config.yaml
extras: ["capped logits"]
init_std_qkv: 0.0269
lr_head: 0.00601
grad_clip: 1.0
doc_mask: true
train_tokens: 319900000
MLP neurons of a small language model. Each row is named by its layer, matrix (up: input weights) and neuron, and shows model dimensions 0-191. Each number is 128 + 32 x the weight over its row's rms, rounded and kept within 0 to 255. Numbers have three digits each.
A block is one neuron, or neurons of one layer that tend to fire together. After each block is what it responds to, as a language model described it from the Wikipedia text at the highest values.

L5.up85:131128077084096094131176146052118125101085127123127125115089133201101107145078151129148103116154120160146127142078152185150151131133141128116149205176163151150140103126138170166124141129147215190100188126085137114082149093103154118142139172172091114121111134142165146096108122142111116166181165157192112127111126166154157119126141130117114088121178176163165075084110097098152065147171110093118140183141116124107116149088175146113122081119127073085150127129170109207061116160085078139150079099100184106121105103092063112144129144123058139114105137101122060126071130088130088148
Responds to: Role "as" and st fragments. Mostly " as" introducing a role or title after a name or verb, as in served as, succeeded Rice as, Horne as; also mid-word "st" pieces (Con-st-abulary, Mael-st-rom, L-ist).

L6.up24:121126123139169141114123109135133100109126100176141151090124143140099146128132177084092160056098201145169151181120088120145144142112126115157159127153098115075100138089141174083159143167139119125062136155074113137109160168098112076080130185149120120161119145133120146113147089068149158152115065139140160123180188186125107147126143086171135141078134122134148136118141159092126152150114148149172094199093087063147111128071120017144114135137165104089110132128126108097148104148169058088136175145072110180138147130129133132123132159144148147107100178055062029074120112144132102124
L6.up87:114152167133143120105107084158152131077133126091030148092076114116125138096140143111096131095147170150142192136090124156152151215133089128138109147145095142154125127093128152091130127160149138180104099140142092120119170154176159103104130078178138148173132124100129138119113149152070212133157078138178114087176144147131084134127130073161153120045148080121160163141135107102070165178112159129150152196102096073086096112130130113115100160078139101145135209134178110170115070107133127151130151115113074150148187154116112195094100138122121172075126141083101101088149063102126164133
L6.up294:089088094101087190156083124088154110132148091156036160101114113178074129097159141103092086092124174208123157094157137086082146153184154104146158146147121108129131090086137135093128073185131104120099187093180090090125105103118195133111112121137147133194066133124162101128137117175136159186153149103116123157119082151123085130096095156167154146089134123163093161145130172142090179182122136136134123139102084091089128144098096114123115128137115144149167174156165133162119139202106113191110119137140084114168166082112130139124149121107166173079062165131126075091140130167176128078
L6.up497:109192129120125144102123139126127094131081161164096134162125109121095093083135175125107081104130142129143190139119165118090169172125156165208155111150168127113087154114073119032082156148114153121107105080090083077093167149135085118103138109144088140141159185108142151131104148176120172188132107125191131147069097119147072161129130120144153127071163123155147151084169188119160112122077104083116143122130088125159156074159099136084115160135129167091083174137120165212146093133143093124114110105129121157087136110175149105116111101120172181090161084077114054073147130172171138148
Responds to: Section heading closers. Closing == or === marks ending Wikipedia section headings (== Plot ==, ===Diet===), also table separator pipes and mid-word pieces like sign-if-icance.

L8.up0:077146117171125140131108090091117118129106121160107162140128158123152080116096108168119182108112194136192148108153154128165156176120164098144172074102109183137181182138068141122108082175082106146100119140169071145070141085070082138087120055140120134099139099090113150169113166195179138073128192094096187190083094146147120130092164118134149072157156113156129116152115178082083140135097148169123089155091105112068096147127095121119078139125124134144132113159151150153177129127105074172112111157139102140143180135157131129097133166101127177144151079120111127088101073102155086072
L8.up13:063108074121139150134113129184111157114085118107132121105140076151127113106133165119183137050141126128074059165152141154134160113094115100141074076136117172152116158090110239123146186126086193158105126130150141071147113155102110139106126137106128156138052150131079171090117119109070146134108158127135152113143098144094103102104131161127112096120111155165182111110175152161170111120096146072081153133076073104120118138098125118190150115183116164115148129169147148127149150102090120133140124152072103169177154135064101125160162159095097129160137105186124087167151197142168056171
L8.up164:101142170121125169127149168092155102135146137147168119073149053164156184111175104054127116128125152116181212176177101133100139162077111134171096084106133149132178148080075115091089118125066128155137120122171149133145149119094140128113141157153049125151180093093163111144166161107107121093104149144109140129086119130119102143100180093161162136128091165083101118062144133104109156059135148117147123142071098132094129125152094085164127159077145064159123102151110107178150128121108071124146185157092183156171145124184058111119091114164129153112150142095134149169049113125091155105
L8.up219:105165114099163220134102086100153097112112167110090148146107149136120054083144120107159164078135137103114109086158137167125141147101177126125060093172115120119165132176128168120137185160119103173081155080123083162132182138085129151089119128173128124105110106112127105115178106141139182110166129107191157148148132144093102091099106117121111048053156141144194146117139104092128170130146124181121113149106088082112108118178159153149157176142124095081182136137176148142102098111088082104091094165066137160130093110116060164152135093126117217132124134120138129124038158126157125166
L8.up341:152136163149136187163139179144170133070117146139123153149061120174109079073085097074119134040051118189122140140124192168130167143124130123081150139127069116160117124090154112146100116204068162163156137189176130089140132151130165110143095134170149059121056115149102101116090178128108082136159188106137112152136142123099100125154090115167098080051098132119126120135164133145093126175098130169119140130127167066087077090083148122115098120145120118097150120156130129124171190148100146125172154125112134121128107094163138143124133106061165186065167136100165166138117131140146128126
L8.up359:018163117131181121101143091129185127153147125157093151102135154127144163144161166130138077201078158145082127147141124120128146148093127113144096051162162131086133105085111102080132112120138126122090076142108097107133148121142127123129125106144171047148170101195121143113170126112108129172087105114132131156168057083149114122132111142122136094130070140119144170181110086114116166146111071145180142149138139142085111176113170119127141151124111118171171044121171058145121120150149147105177061146153151153134181079142084074157054131111102109125129121168178085100087114134117200127
L8.up400:147117127156105153118179114108155125152177187167144130104122147116149121115158115141156176105044114165039150116162079106186139178085108171123105136109144106113144101105124170123149103193105143158110156107105100139104156101097091145126087153180082090140145154109171166114107090085144146115172052141119103141150128149066124127122103084179100112147130099151171158174119195097177112119148111170115100106159053159122116137114096140201131116137134193153154048106119135118137131134167128097163192151145145127090120066124149099147115120103067176081063161058134118091088150104119153137
L8.up444:073090114135121124116189140083111142070180191082114167144155098164163168093151073161148098024134188147154178148130153140127145088111128086137093110147118106115110139104115114145143084108101110131125157153096093103166126162113132124114114135109081100143128175133131101117123153156084123160103107169130170116067127109154055104154151103137089111120089177087138112096135104113146193153206178140100127197086140129143152163147132107142117144150062187169132113109107154205106115156171136095151164107091146093158108077085128170122157106104128102186108153160117121075099122112148041168
L8.up462:118166097141105138156173151072095186081148125100044126131165122120108162138152060147159121082148164108135175157171120149144163149157090102155078111171128129164165121118073178133105096109070189165051113155094101146211150193099124176106163140142135091138146132093132106133157123080071106131121123150125161092097146153108117128077146142099095096133163103075140133071157112138136150149193150157088143140093044095107074114118121199109119087134137114112144176131135172161115151116163071106134181138112122133115144088135133152131103161091141078106044089123150105138144103138141082124
L8.up463:100150100111174138076052124163115100024099159151099150110106125115079124142125200134114106081130183181094113136178138098177139156100097131153084148144093097124123175101131115159106135149144148120128130096093129134150141117086166089104119096114107161134131142141136152123174143122147152130151115232121038078105091149153091099128105090140136111120091156107154096126128149159154091205121148166113143131147123111097088206142129157117104130126143103097193092100187097099108098137216132151106118089085157089145166185117114167127081125123119181064097160162122092124107105169145110180
L8.up470:119150132084110139162148096145140152078108149123073129124081090139130073098101185151096176210130159142101140099186115152163156190103121178132135109174127155128090151138136114152097078174130191163087051101110116150123132146116132167205117108184078122114161193066141094083146140136135116217139128139141124079161133213120124118077120120157130162124120129105116131117125132140140123109065057084136152165101098168088113093129156123161143142142105085108070161149098084198150147119065103091100152127098176126159093093129143120096172114125121147119156150121108135134083136143130081069
L8.up474:071178142107136122148088113113132140129101137128122142118150167129083116146121163159126100130196143121077186156118125217097153167139098128097118135146134145119113098145172084052121103173087130133126058130160148122121129155085141095156071123146134078190140114163166126114095147092074128129102124149167144159135076134147125143140141121140126132060130132107101135051043099163182181089116087189110111119088165117076036120154151160085133091124099149155155145155107080151150124122074141162161194172113127169114196089105113073113151119156122128132165136157079104125150131123076148066
L8.up486:134111148101095125113144054107127127055077149143115105113125194149158234147095122153120189174132169100099129177157125100078152208156143144089128113188150171115080153132092186089159089147146145115146086120181100097113170200085149121084140121122123074122178130120146088091103160133158123150108165120142135133137128143107097133151123103121138170106121144124131138142120085145191147110109090233101125207099083119085068156098071138064103120089122117173170156156129119143137135141082087095162119137111132158138092103131111162102152093101094147121106091080133112129126090113117090145
L8.up490:076137091118146143122165133138082122161172158152175154105124129137119125107166172088169123139073177121139160072133127168127111177089149116179152081179137157140148122112057132053111068140090161125111161125069110096109133114163153140153177106131104058139173180150121082154162201101150114190171053117131130136138131147119122126118120111130067143102088140075163124151100088067089216119125078158099161099089076095145092141121144121120107091102155159064121155132142119105202113142134128161158160149151117147175125087154100134142114094141100160089084160120151137105131075166124186157
L8.up553:068115132157133161164135116079158155107127200108117145072096104148125109105129092104176132130078192160112208105122171122139129153082074159132121133161120189139115177101142221165114098178087098076113117133200154122138152134138143195134087148140055136101111116132092167120104115163124147152093123096095140106118112182130171163138129123154129082082139116086190158129137127104141100095142171115123102105136159085076110108093153163076154102086140132168145145185108136141094131168109130099171139242108139148150127109129142119130099100088130111118087097146116149064071092092175121105
L8.up554:124174140159150128130118126089135112050159117167165092099169143073156147114137165141143157145104156132120168129149148143177152142078112108173125143161119196161109110107170120139105113207082173172058059172168142142124119167106138121056119144144079113125164165126151131146113127141133153133120058078102121127123075127110138135147180094148147135088140115061152121141081093131171149149030112175142106104108103104055119099134098116108123170098100130134159135145113134165092164118134127150180117141085167074167126137140053126155153101034079183108127198128141137104087159102131117125
Responds to: Wiki section heading words. Final token of a Wikipedia section heading and its closing == marks, e.g. Biography, Career, Political career; also word-final pieces like Arts.

L6.up5:086118156115140151081091100117128151083079160138151081139103105166151168139133067164131165132077130129118188126109106131095122180120161168113106119110160153173163088132114114102100196108180135081114132087169116054170130142100110144115074103117121123177169125139162128087138143139109136155159160131150113157154113138105170144106081156162123116139143154142094136128099164118166127139184085152082134184103123071140135126118124082187116091143147143074071067198142070137124126129177149170080118122150162093094185146203100115135079155087113204122141103069064122153112143119129213088
L6.up110:045161114128146136084153126140170103148176202163125058110100136111157165095160158170121126073111150140081113172130106226166142122139135131184136119108097107119186131132129162141034099114156178085126154119117060120166174131126127098083105117104090146150167154106151112120165129143101175118095158132093134121156109114112099094109111159112100094151096136165148161168131160121118119156167117123093119142114143091121152113059169087148124084140114143120148079148137099189078172163145124144113137093125112087087128082182064209147099160043079121159142065140142124129149107138156157153
L6.up171:118129079139162111141139127102152083118117167107161129138110178117120145119124140146155091083089178182133132162128108172136136184143084157133107078178098194126174131092077197134096124089153166128050180173163094122151144122123188125120110098148126139165100169110107151135114154139126183113104082115118122090159167137070122129139157098134151088089098129125144097103157151110158147123115063124128135200082118169141177122158139161162109079162101105081147132080160128136120129123126148090083034091068156172126115119073104137135088186171124085115192096111113045110168136074117175141
L6.up204:041158140146118152166147172089223103087138146134117068084140141129136157112155095130119137121153144141160136122111091143164153193109168121114139118117127148092197113140118196080145123142098148079139129095132056128099133104119160140089101086080116123195152127084165146054086119133119123134133143127127151120145155114077076069098179169128125171124087154160146103102114130132157168152172117082121085133109079057099114167088115099101178080079075146194135130163102097130073109149132164160060120149084180126173125141193079091137149150116112138144155167118145104117128102097131093152
Responds to: Predictable word-completion fragments. Early fragments of multi-token words and names such as H-al-agian, Bac-hel-or and C-inc-innati, plus fixed-phrase starters like "as (well as)" and "due to".

L8.up83:100140093104126108177117208124158109080179172161173081122163176086128167129128113106133154138093164107117086155151159118110143099222177160203057091193155158138094115139146103089104093119098150101097119112131129164128115152088101169123175105116114130123130158138177075136179124125174124199081059118168172151113103150156108109157107131144132151091070138116110111121091100082120040189121120104120076208116142139084122144075104096166147149114147138168131158122106109142130164100122151139123151091087157151157123126075112143101118168109082167116160144136122148090135118140107065085
L8.up105:170093125147141142179077127124221137094131066162118098129131149119123146111122112108146127101149141110096131151192146150173120075117145105122114143123091144142170137123117089176094154084118116062110152061139098100169139106180091175107201120111114146175106134162156167128164165147066176123097179167152149097080186169093162152142128112172118115148048142129110069107162138105170136102138058133111105176148127121147146174138054095162086139100088129148188135149189088108151129096095111111123090117111118113134122171154161161161104132135057129125109156123150058062073129119155127141
L8.up143:159144057090154146152156121128152083193127067142120087068118110084089137109085123077160152112124133100170171134163133128134147123143195136151166147146168123138189107107090114149074116113136155166111132144146084137174153123099146152104133120125102154147100136062105122131186106145131146155114050095153130163103193156093100141140106123185155139200090136173133123079089118073155104109145192101116125145144114092127075150115166093088130151119104099173155112195170140109128124150165159089118101143104130139149175118095048158164124123049130117158106121121093167082102088041176155090
L8.up181:122077131107150089117101140149150057153120167098143112114128119182146158142122159070105136174138211152125135206124172102125147129194136153147091137196056123112123112101114129061100168115186117124097105109124074159099127179113083156127104145140134089148161197128126155121110147126137144136118072168164151137124091168142190153111121155106151109149115149165128112120087139096136101096184117113160089174110093186178127142131109044131143093144189146105178133111089117125130095136139087082115145124096139067157086100125145153089122203091107099160117175122071077115098080081169094105
L8.up211:080135119143195144151093154094179123121085143120155138092175154112140190111127131105133209103136152129106111120107131116107125112110126120102080115123065178125182123066127155100126080094097101152164154162101141189133137158086158137099118144107096133161094116150060132135146135182076144128094179077186156165093157137127117120085128127186164080154125137191109122171127136095164104145116135146079093150142148113145142195069140084180137146102051132150152106134091111109092154068110177122102168189101136126178139139146146088172118141109067121096097170125186159050070123129107156149
L8.up259:100185067119116121156123166142101063056150125112102091120124138158199107093158146073115160123097120122132174130115155127093149126108164140123120136104082159093112165147088143158171114119123125104158159090095108112083197158115098161079171068099111139115128099134180122132160121237121197145133120136152160146134104168120148109116140108144126137158105117051173107126096096162117121186196103139108085172166163058115116134130147121128129143084088096166124118152177117136100064127147165181148168128071110120114192084126112078156100184071106109128145208089169142126112129131117115155
L8.up268:162087148148107144086064118119153091150136142162110103130127118148109144126120092103137152122185172110121098145148118109147137129151159171092187173104170124153171105120173150101077165102087097092134112072092126165174113133139138157132107135153122112127083129127152177089208122148141159096154076113179153148055086110158125097127104102187156099111105138138179121140097085070099154170120190146087127104135098103116124173074133117145116076160070129160070093145130108093120163162134096114131058170115146069098082135135146158158194093196104188104166183159120077099125103115123045129
L8.up278:100122115093113124211079169103158025105127118151092098154163191169139152109142145107135179154138140161135133145154142079117123152149159130117106157192084173147195145139124153140161092139085142123094192156096129162147171176141124177070141101133071141113133170103137226134156095173112137122103129095117145144108092113166136134129116075159141147150148122113143101072135114064105146124115073140125075107102124111102165143069084112185106112154113136178151122104174103075146163122085144150111143152117140146061145187144090117140150087142083107093128143112126149098190132062095186097
L8.up292:113138055136103115101076150070146102123119136135109140095170128134133165100161164136170109161122155107159098136110090137117132178129151133196096116119133111109170100069180113144104105125155161125097146178119131067189179141136122182112115140155146086161076086121143116123159064106146085144084104101135124233155152105121134083086115174127121163115101101119157110161144109067150145188136048156084131131116110109102148166123135129146165120125131124142106128107104105115125201137160179104173204175150116114159096098096169142182062148129093118055135066132160164113186069137113106095
L8.up299:116138106141117144121051109115159155098116147140074036125164104102156136142127144146109153071095230117149141139142197103165148070097134102165130190179143149159201118103130163126143147139107078154128120118158119113149110140125133154125132099063110167131161070151139115118176138174068120135092080090162125175122107145065158142120108152184118125129113144165101128112187125118131140145105142155058147147105101178162087139128111068150117152092067114143133059121162119125098128168095122100122092156114131152113088109093151133156177141122147200101101084073130090144101186160160142051
L8.up384:110174098143085104168101181139105061160177139121144109108124137133191183142106132111116140147106130182212169144144122091102150126128170148118157172162105199195126133120084168080111139131128148127107132079072125112093089119151153174078132126110098148135143182122092140121183079145113142160069109085102144130123113178147167135070074109159090106081134080135108101145081063083106107169162090134072134125156107151124155107081118078172112130067137124135145081146146137156118128163130132121167110125093119146067122085150164155177140157132153136048097171128209110174155108139093154103
L8.up497:085096152061127118140153127114177085121160147175172096067152096129108140102089149114167141137110171086197124111139172141100145211148165094094120105078075086122103181094100099156113157088127103186145177100143197137120155155129114168171141155101092125127101149132145101138115159114087086131036139136086114148043120119069142111179102054133128153114081155135149094104107144115162103161180125082119097129130111161137113182113150104197138145125100104108184107125137080150187104144175119131098202139136160111133170107105123164119118091147076119121184170144130124157106136146133176123
L8.up502:113149098112197119204095068115131129082091193117122147119097118129126111160126133115112149140140204118112110154136193148104125128178145148167100176153067136159134115133152146099161117183135116177093100139105124138175141095067132102185111171115098111190118132103160131099133130144132150106113080159165148136068103134114116105130135071169132158129116129068133094098127099076156118175209139169178173180123081086110138172083133097128080127153090170172096091170108106159147086123150115130124154146107069179140100125126095092157086093068104107093149165091078139060107077112148078145
L8.up509:155117074131174125118095137066096149091112145115149154105181192118129159075145152199138141119156139127122123134115135148122134141138180148163103066136167139142090142092104082110177028079125112140157142128115171134183148170133081135095084168186146103134060149117093164126167103135077118113121111095149135143069131152133071089128108085166093132144118103115140082123101118094185123137152163155116157142142072186090087139091159129162104173076094101093201109157112151126124157152126139073058103146085120176193131107105131163148120189138072133132093152152175098112156104159107160171
L8.up530:115142118113128148173066097104145100130130148192147060137129116132117113147138094072132099145158231107135153122107135131153147164164136108121092141122115137185196139128081114074139147149108079173093117124165141103125132136052113164123157186098101129147137112115076095121167162132109107155141173129142159155128136186057183104083160057137112160143099136138191156078134128131138168092177081122132089122050178103072154123123107082103143152067130081149185104129121119127146139150149100188162165159076113133117084138098108121124090173133112149129072084132057087114091127135165151096
L8.up565:125126177112113103126123116110140107151160163113090057147170104134082155151175095063110153146146178177135154089163120138090119137155122165160125118239104137107097116125111125183099137107147143185098140128100117092117169113099135136159094110131092149163100134123140183117147105116128167155097033167149131187154083120064193050125088131129180118152141103099134141168075156116165109145152101135106059138162163148086081169112094111156114159094057096151178126088114098105137125149096121081139192166161179105122104097145096182118100104093077133134150113131128132153058116159127136112
Responds to: Word-final suffix pieces. Final subword pieces that complete a word split across tokens, mostly suffixes like -ing, -ed, -able, -ic, as in ask-ing, lim-ited, diffic-ult.

L5.up98:114145130149091126098146098092156122118140142058145087113153141153133137091156114147221124123104155097123103130158109130141157173088122091171138119192122172118170117096112154093110152145118117148094157194137153065152139151090126150107056126095111083133145107092175113109164101112095121174143123124149161132141151137122122157106137133173157129153158120107134066081129084106134132130135120095121049109105112140059126153175149132160119173121099116165128103144075148175161127225149057142186134126082178155076127129089124124109071124111112230172083149141124057129086112160093087056
Responds to: Wikipedia section-heading completions. Word pieces that complete Wikipedia section titles, such as Film-ography, Career statist-ics, N-otes, plus table separator rows and paragraph-opening words.

L5.up328:130098149153138128141106153133120118146100142109155067104125162105069166112125148073149058172126154154116153092102121145190133174118138156134076186166175147112119153097081083099128108101137135128150177051136129168110151124182123145121064124138120163164136124139097176108150122187099192181140125144179170110084131107131127106158103118182170150099106169065151132155098132115129080138120147108060096149155145103103131153149126119122147154082082136100142144090174071112065141140125098105143120184073169092155170143147124152150100190107091176043109113184197091124073138080110130106
Responds to: Verb-completing suffix tokens. Final word pieces that complete a main verb taking an object or clause, mostly in narrative or biographical prose, such as st-ated, g-ives, announ-ces.

L8.up7:130138122104136104138126106112078102130172216198113113095125098140144121139104146120215080091090141123133140093055136165140151137128078152155138089156135166110174124079104128139123124157136188176101158125157188135152119158057110183093086121119139124121136177116139157129150187154073098117056133152138126128132098127092138165179144074129133106111084137168083118130164087078165107121129093113039142156137157134081107124143129123088077077139134106108153114110090139140119133162098160077123093121053172133181091212114168138137103152086088194106114125153131156105145091144159086103
L8.up46:114163123114140167108134184121132030129144110151150111132157109145077110138083066133164083170068110120100173116120089175054148126193087080140091135099094182124141155156071137098157123137125140114131167128076109131166130190188137094111134105160114110127130156124127148139122104172112138143097081149111108128210043166177141136078101094148187146074129107147149166109119189140110135147130196079164080097088176052104129165128125112149121133153088114087124127139164139156119142166113143112139130153103144165131176131097094151104156148178145121160141061077120147093127085105125146072
L8.up59:060155108114126155161140084212104128097173158196147121130071112128145102149123178105098171139085114198094141113108106169109147150138178167167107147132133164109149072105079131121139123192067103140113164177078091117118121072159166117143139089137149101145148107079121150132160126129091141096088128094170161133091119177098171075119115145096148173134165131098109120145119121118118181145172055082098093149097148143134155105127173087162077123152119148124162135137138098175154051158185049088151086094123159108168137084156155139142086174197125107132108120136186134112078123126113106107
L8.up89:156134072125080125089062207161179052084132222149161102108193160092110147114115159091157088090137132178169108146095102112139127155132167155143135122152182125111144135080065124145123116105142151149151107147105117079171111155148105138101054138162120093132155143143186152104104123114106213128092091111130144138151129114070034172075106109141151115134095182113123124129172133138188139137148162139122151117120136131150169110174098107191095083124100165090106147188122154164115145139077160078153090086087126092130126130164104145156146125150087126130145174099131124110142104066157101144
L8.up92:176142057122150112111150168132180154152075175152172072125137143135124065112087114078108125112154135078153139186146126155097161091197162180079173138146124142160093060076114103213123169153131149109116113109092121118131128166131191123169110118079131070079099129122128093147142174160097147134132123138169084142124074168160142171129137129115162079122067107129137126118118103087135039150161146095113163179125146123118143143142122114141131137121071096129120096107102135146124127124133116132061100125125187179138165122093078117086049165130103129174193106157100154111055140099154137100
L8.up131:157149077081178165116128112119146164111078143163075108113164100116103186119123145116156101134120149092158176144087157131216154087129132113131115091134120082154145143133096069151128165153167139180145106145074120113152130143086149127092107081113116090147138128082137148111199141165183057127143137150145097207131124076114208110159120107135134148128118064093079099048131154134128075132168131077091156110085148213102074142159172184122150135116081091088094064118127126145117105126106081155133132091110124148132162092097129135179126127119084167139179165116118095185140154139146150150
L8.up154:136097075087071160097100103109174130073110167156135114165120095081166148144105119113190075100177162124088167115074189152125146146081089159104128118193122154139196052095115106102113122126180141129136102131140153089117151149160137102182082128119152106181080153083124180093119129109121100126122151143114110087130080179164152152161160115153150171152066128148128153111183201141124070095108150084138136098045157094095161096140118085134141114105105081101140104140212102144150140182130148070157103137169122126155140118148150149124098110148074153168146083112078125152091089112134113100
L8.up184:127103098104142148172133170116092125138075086093111117170149082140104155107106137083198065087090153159085166134080134122122149103114089116163063192129107141164124088123096127105127098126125165199108127142117108157115147151131077172132139134210120104163098081108154139152135119140131144070122095118139105170125101129090106069187159111154120116097160121117205040084134086121169142102158098154149179140105112170092101110103153129121111096154108166110184114108108160172090087180150059105091104119094178079185171101123160129114135140165110125141145096155111123123146213163148172161
L8.up204:177104053100141134117071183099113107192088158128088078109138131120133071120109148051183065150110137167168091139124137177162145141117085136120165185206129147139117126117064115126154134134121144195101186166086080114164128193090108165142085155113080074141127121161155148139171107150097141155089136142125166189103129116127131134124100083149163121129112124120158190158127137143121136158177104102085113132105135046141164136128077086127099089173167108115120136118145099115059124186084119127102158150143163115088136129093071103158091197137088145113133115116185089136158121146124130100
L8.up262:118096105091126113147126160135119116129142135107126093095186169069124158149075158094114128109156118207090154128119146200125134091144155140128127171143147201189161136098079189186094110099190098149113108120096130122124147088192054115058161085133120117140106174099174164136154139132082101178139069119121095080126145149135089144170121095203089130153124162156114128064144166095093065093109134115136108086110139150183134163098109137122086071135115155082166125150172095145127058173159146115150105087095154095138171148136115137121149128156108136151057147116119095097121062125107152111
L8.up329:162099076157162135108141137108187148006132166178208117109138113111153158108133124124086114097136165174147100116108106134131168175124092162109136126152088178075066080088102094196175123085140117154157092129177147127154127153169083109151109133089109143135135115082120163088124106153121101128132150140126111121167089130119082094157115096148110169173090129144185170130169116099106081191145106150083151150157141108150106083118115061156119144125150133140151142081138113097145120086115116120132106180106114080119152118101092171206150154082092202132200187120121141128110152151103119063
L8.up422:163187156151136150155108191077105066117132140155143040094108139167089075144092095069150074091122169164103109159114163200105155149128135093104122145142133151107098134164085181115125163154109125134155128092162103129065150137153098176081102136178147103109078122161152171133102101145149112121091142123169101128170067133113141134101113108176146134147143151160134070115159130178128184098182114074134133138123118094122146109158163097070062082147036130059142141145187139164113093145091135167086088064156143091123114079140120205158109110139113109149132113124135124133122094137163116148
L8.up438:084122092094058155163102163123111123162140142140160096155203103127111121097131163080142114133083135117114152146064124152128150111113151161199167121134095121117116158151101134131083117180164155141097095077110099136171154180148127137105139105189162150129137094090181137143142154109132133143064121123148034067098069105192079081123191125120143125132098122165167102068124162104119129123125114156130089149125119182195106152116107113097095092096114134087113104101118094112119112122123105059093038105092104150140153177135125119177165184148127091151208129192146123130164133157184128103
L8.up492:080127140072155154128167205124105131105127161152135049159063049148191135113074083106164104151078163135136120134104100192157138147162160163146131135202105174166064152136065114163077140138130125161134118109119115112152167125102120064167114131139157092121146169106139127131127128124155130154106090113114098125150033147121128186121146047138130131080102093155173157148181132115188073148156153137118201092121142153078126107145135094125092104161082132134163073102122113132082081172121114069112102117127107098091161150142155117145115146146080153153156123150149155151091169095153109135
L8.up520:153097124083150147177121064141177144121127161085198074150137103136126118122138138117145136124104120123155131159140136140108135142164148134108203131114164147086082107084103181152122098137131124132133192137166148198206144127163101114164090089150108035136120170091117107100114132129126062115087107156110098071087113186062098114101119121164145083123043110132154149111108149103227141151141101182136158155153092116171181150140152109184090103161099169101130167134167100126102134134083142098126180114109091095156095102117120122130126117205080132091083116098139141170094149105136092092
L8.up552:129126088115107129109062202163043120059101123159089115110148140139118075128137144119100128129102105147142134149080081172114154101167175135109104145130166161113195100145150148169085166126169164131158169102107079128150133126078127143056191096116132092134156181144108097164175167114077164160112160150110022124182113120159154151107121098126156154099131123085112113135107132085122153075161155100150129165140169108128108128151146128169107092087069116109165163125162132138139099199128118128117104090148213157123136125130148124154097178164085117064087104160103059141105087087140155134
Responds to: Role-marking "as". The word as after verbs of naming, serving or judging (served as, succeeded him as, seen as), plus scattered mid-word fragments like oce-an, he-av-ily.